config = dict(
    num_hidden_layers=13,
    hidden_size=384,
    num_attention_heads=6,
    num_key_value_heads=6,
    head_dim=64,
    intermediate_size=1536,
    vocab_size=4096,
    hidden_act='gelu',
    norm='layernorm',
    norm_place='pre',
    norm_eps=1e-05,
    positions='learned',
    qk_norm=False,
    attn_scale=0.125,
    bias='none',
    tie_word_embeddings=False,
    parallel_block=False,
    init='normal',
    init_std_qkv=0.0176,
    init_std_o=0.00345,
    init_std_up=0.0176,
    init_std_down=0.00345,
    init_out_by_depth=True,
    optimizer='muon',
    learning_rate=0.0102,
    lr_mult_o=1.03,
    lr_mult_down=3.0,
    beta1=0.93,
    lr_head=0.00564,
    max_grad_norm=2.0,
    warmup_steps=200,
    schedule='wsd',
    decay_fraction=0.804,
    decay_shape='linear',
    final_lr_fraction=0.0,
    batch_tokens=65536,
    max_seq_len=1024,
    doc_mask=True,
    train_tokens=367100000,
    max_steps=5602,
    dataset='wikipedia_en',
)
MLP neurons of a small language model. Each row is named by its layer, matrix (up: input weights) and neuron, and shows model dimensions 288-383. Each number is 128 + 24 x the weight over its row's rms, rounded and kept within 0 to 255. Numbers have three digits each.
After each neuron's rows, "fires in" lists the words (lower case) most often at its 100 highest values on Wikipedia text that the model never trained on.

L8.up171:091134113133110157147094136095125162113135160159159163134108157115163174115147135110090135116144172074136152120117135123112132138164140109146164132135096106129123145095150104110108106140127119130163141162125130118130125121110130125109108095125111145136112167121125171111105133129138106086
fires in: "in", "to", "at", "on", "described"

L2.up1410:142165076164138162095153095127140149134108146121118107177087119092140102181098108156106126171120135090145114190124135121103147156134127140161134092127122128123087156133143092116162148101132149094182130140115096128151130179087140132146156090099126187149138095114089140144117195165097151146
fires in: "served", "building", "architecture", "baseball", "able", "archbishop"

L2.up1143:135156105134141141169137143116118130126137136095135120099086100091127141148122124103143193156132108107140097146110095132122128135136194140105120155170128183126131114133155062087120101122159147097154113101145117114166095128157156149167118105108151134118138108108138164145137177195136152106
fires in: "well", "later", "half", "graph", "graphs"

L2.up629:139115138092130103118147134143124139134103125128130160138142117080152119104119133093147159128111153106124060112157121136142095139142108143119149134144102113136141140106113091153133140126138117132129135105109136085079156110133150118120095086147132174099127096138187086139111127150128112120
fires in: "event", "times", "round", "office", "russia", "studio"

L2.up154:097111084119124117135143129106104134112106105125089136099143133134154119128137092144135082151132096119138172135106126142110164121121113145168135120128138178120146100198140099134086150162132122169139124098161143098145164153149131137158133138122157095122132114112199116127129182140149132127
fires in: "japanese", "french", "russian", "respectively", "indonesia", "france"

L2.up936:166112108145114122158142144149136136158115132119076109087132210091146144149148146145129125132134105101117146107130123098096135093123126116137122139120167103142124117118117151147122127149114148105131149150126126120095116129129150127175133149112146156097132145111176134147104140132132140121
fires in: "records", "album", "championships", "place", "chiefdom", "military"

L4.up648:140147118113174114139128075130151113092122127169096120143140147111108092201149088152100111126129139133178150151130133122137084113134122146109135174115123169124110103133136104132135153136113134124128173136128107137118156172118092172130119114187170084155084181121159112126121125131116115112
fires in: "that"

L2.up1248:106103085149145162141128141119134116162077114163123100160136149143099142109095117162138082105084162089123105147108117119088138120135162148137083147166128160132107115124125105093141144137131151112153115148134124159118133081119105163146100117146168157124150119146198139194084105115147116110
fires in: "moved", "football", "independent", "training", "those", "particular"

L2.up1146:115128099129141142159133139096123085169151095098137125118131159134159109149108120136135088154079141142131124139108118105117143114111102117089126099142093152093137175156116128124111113111117129125110112120148136138086086102133147112100144105130182135075164096123078139099105165129102076200
fires in: "born", "past", "medal", "after"

L4.up1227:114136124122101053112136155143150148132168141134089100122093094101158134136122141121142094163101158112131116155127142110135166132091128106108114122095104146153093139111161130141144125121146136088136123124149151146141126157127097147121172121101107117146135091104141191133133136144147106116
fires in: "by", "at", "for", "from"